config.toml
init = "normal"
schedule = "wsd"
steps = 4328
MLP neurons of a small language model. Each row is named by its layer, matrix (down: output weights) and neuron, and shows model dimensions 48-143. Each number is 128 + 32 x the weight over its row's rms, rounded and kept within 0 to 255.
Before each neuron's rows, "raises" lists the tokens whose logits its output raises most directly, leaving later layers aside.

raises: "ored", "ory", "oring", "ors", "ories"
L8.down1518 [173 203 115 120 165 133 170  81 123  76 206 109 133 170 136 118 175 172 128 140 106 149 144  74 128 142 101 112 149 184 149  57 123 157  96 151 104 167  86 157 100  83 132 171 110 123 104  98 136 135 177 140  86 127 161 111 167 117 133 122 142 100 117 168 107 165 155  92 108  89 128  81 129  66  88 127 103  88 126 132 245 133 151 147 184 131 145 116 191 124 111 123 117 159 112  98]

raises: ";\n\n", ".\n\n", ".\n", ".\"\n\n", ").\n\n"
L7.down28 [149 152 140 106 116 146 126  89 119 125 121  36 169 155 152 161 121 135  78  83 124 105 127 143 118 148  92 132 170  76 118 142 120 130  55 110 173 170  93 174 107 212 138 137 209 137 109 208 120 130 122 107 138 141 138 113 185 130 140 101  61 135 162 143 108  70 132 149 125 187 153  59 144 116  99 136 127  92 139 108 149 149 145 126 133 150 132  96 137 133 119 204  83 170  92 196]

raises: " it", " they", " these", " the", " there"
L7.down1442 [ 96  88 146 114 128  82 138 138 118 166 167  92  43  94 148 139  64 107 128 138 135 134 137 120 151 124 135 118 122  84 138 142 127  85 204 161  79  86 143 151 113 169 126 115 106 130  94 127 129 123 159  95  78 183 112 105 158 121 141 159 144 204 118 123  58 143 168 129 142 105 108 109 116 121 158 143  78 164  96  88 141  67 105  84 154 178 145 104 164 189 131 121  49 117 160 126]

raises: ".\n\n", ".", ".)", ".\"", ".\"\n\n"
L7.down1372 [123 134 134  58 138 179 142 140 188 131 136  97 166 154 122 128 174 115  60 149 134 127 181 107  99 133 139 178 118 102  91  67 135  86 124 155 182 139  89  99 154  73 113 117 154 193 119 109  97  96 122 111 119 195 150 148  74 133 115 118 138 152 149  51 118  62 145 144  79 180 130 124 173 127 130 134 117  57 137 175  90 114 125 129  92 195  75 184 160 128 132 188 132 116  99 155]

raises: ".", ".)", ".\"", ".A", ".,"
L7.down1245 [154 140 111 117 131 130 191 133  79 130 139  95 124  74 119 156 129  94 121 122  92 169 164 122  77 145 147 114 139 111 129 143 134 133  70  69 129  97 127  64 128 149 116 162  95 116 156 136 143 112 153 157 172 171 154  98  86 119 133 128 104 143  17  65 102 153 137 107 117 112 131 177 152  68 202 114 129 136 123 149  75  74  63 101 121 155 132 157 150 142 100 165 119 104 181 136]

raises: "\n\n", "\n", ".\n\n", ",", ")\n\n"
L7.down907 [136  86 131 109 127 123 139 127 134 129 100  93  98 111 114 152  79 129 137 147  73  49 114 124 123 112 156 221  98 221 150 169  77  97 119 137 133 159 142 126 103 136 100  70 166 153 146 147 112  72 151 121 161 159 158 155 136  91 131 127 176 132 159 109 137 105 182 108  84  99 131 110 110 119  64 142 135  80 112  97 175 199 135 190 135 163 176 149 161  32  70 156 141  97 151 152]

raises: " the", " their", " his", " an", " a"
L7.down1298 [128 110 112 125 139 160 129 133 184 150 112  70 127 142 139  93  87 105 122 154 149 136  83 186 217 104 119 179  93 139 176 172 100  94  65 163  90  83 119 135 150 103 173 133 176 129 123 134 156 119 124 175 155 103 126  99 188 162  84 148 116  76 115 139 122 112 140 145 171 145 146  68 169  83 117 153 148 126 148 126 117 142 142 119  64  57 123 121 119 114 158  81 118 106 108 162]

raises: " there", ",", " it", " they", " she"
L7.down1018 [ 92 110 181 111 143 187 141  94 148 123 149 168  43  91 130  67  79  94 135 107 107 120  76 145 112 135 100 133 133 130 113 187 135 127 141 126 103 124 154 155 100 191  97 138 139 133 135 141 135 106 188  91  95 152 136 112 171 135 143 162  74 163  99 126 106 121 151  85 159 117 144 158 134 159 135 175 123 218  84  64 161 104 147  55 167  89 141 155  77 201 150  83  97 143 161 118]

raises: ".", ".,", ".)", ".\"", ".\n"
L8.down461 [ 95 141 164 135 139  64 155 112 122 113 113 150 162 133 136 171 152 100  69 151 184 155 152  80 100 103 111 173 143 157 102 136 106 150 163  40 144 104 110  57 145 118 151 132  88 137 122  70 163 128 183 197 154 185 143 141 106 180 105 102 142 148 135  58  86 138 177 103  54 160 171 115 112 104 176  56 132  98  93 163 147  90 134 120 116 129  76 100 180 112 124 115 126 124 116 129]

raises: " him", " their", " his", " its", " them"
L7.down1447 [129 128 139  88 168 107 112 143 154 161  99 127 157 120 135 121 115 136 180 105  61 173 164 133 165  98 164 200 113 176 124 163 170 162  87  73 146 114 154 106 124 156 184 181 163 115 153 191 167 123 118 101  75 134 136 153 154 146 142 147 104  79 105 121 125 155 103  94 104 166  79  77 147  71  90  69 139 141 133  96 172  90 142  92 116 132 122 123 146 255 110 132  74 147  97 115]

raises: " and", ")\n", ")\n\n", "\n\n", ".\n"
L8.down704 [165 126  97 177  87 129 120 107 211 138 126 105  97  96 129 178  99 178 143 148 122 157 139  86 118 135 180 119 101 144 139 118 123 148 129 109 108 179  72  76 129 170 152 117 197 128 180 166  94 115 147  92 122 108 131 161 129 151 159 167  82 104  92 109 160 147 108 102 157 134  96 153 128 144  43  92 176 145 134 131 118 125 147  82 135 133 115 101 193 134  98 108 169  83  65 140]

raises: "'s", "’s", "en's", " el", "ual"
L8.down1342 [166  85 123 116  71 157 164 132  46 103 114 141  76 138 107 129 112 109  98 143 158 152 177 135 124 111 151 133 124 111 129 174 107 120 170 182 121  71  96 121 137 107 104  88 176 187 179 122 139  97 141  78 108  86 106 133 101  82 142 139 154 129 144 121 142 169  99 114 109 153 133  81 131  96 187 174 149  94 155 117 114 115 205 155 181 147 176 118 139 183 211 156 193 118 128 154]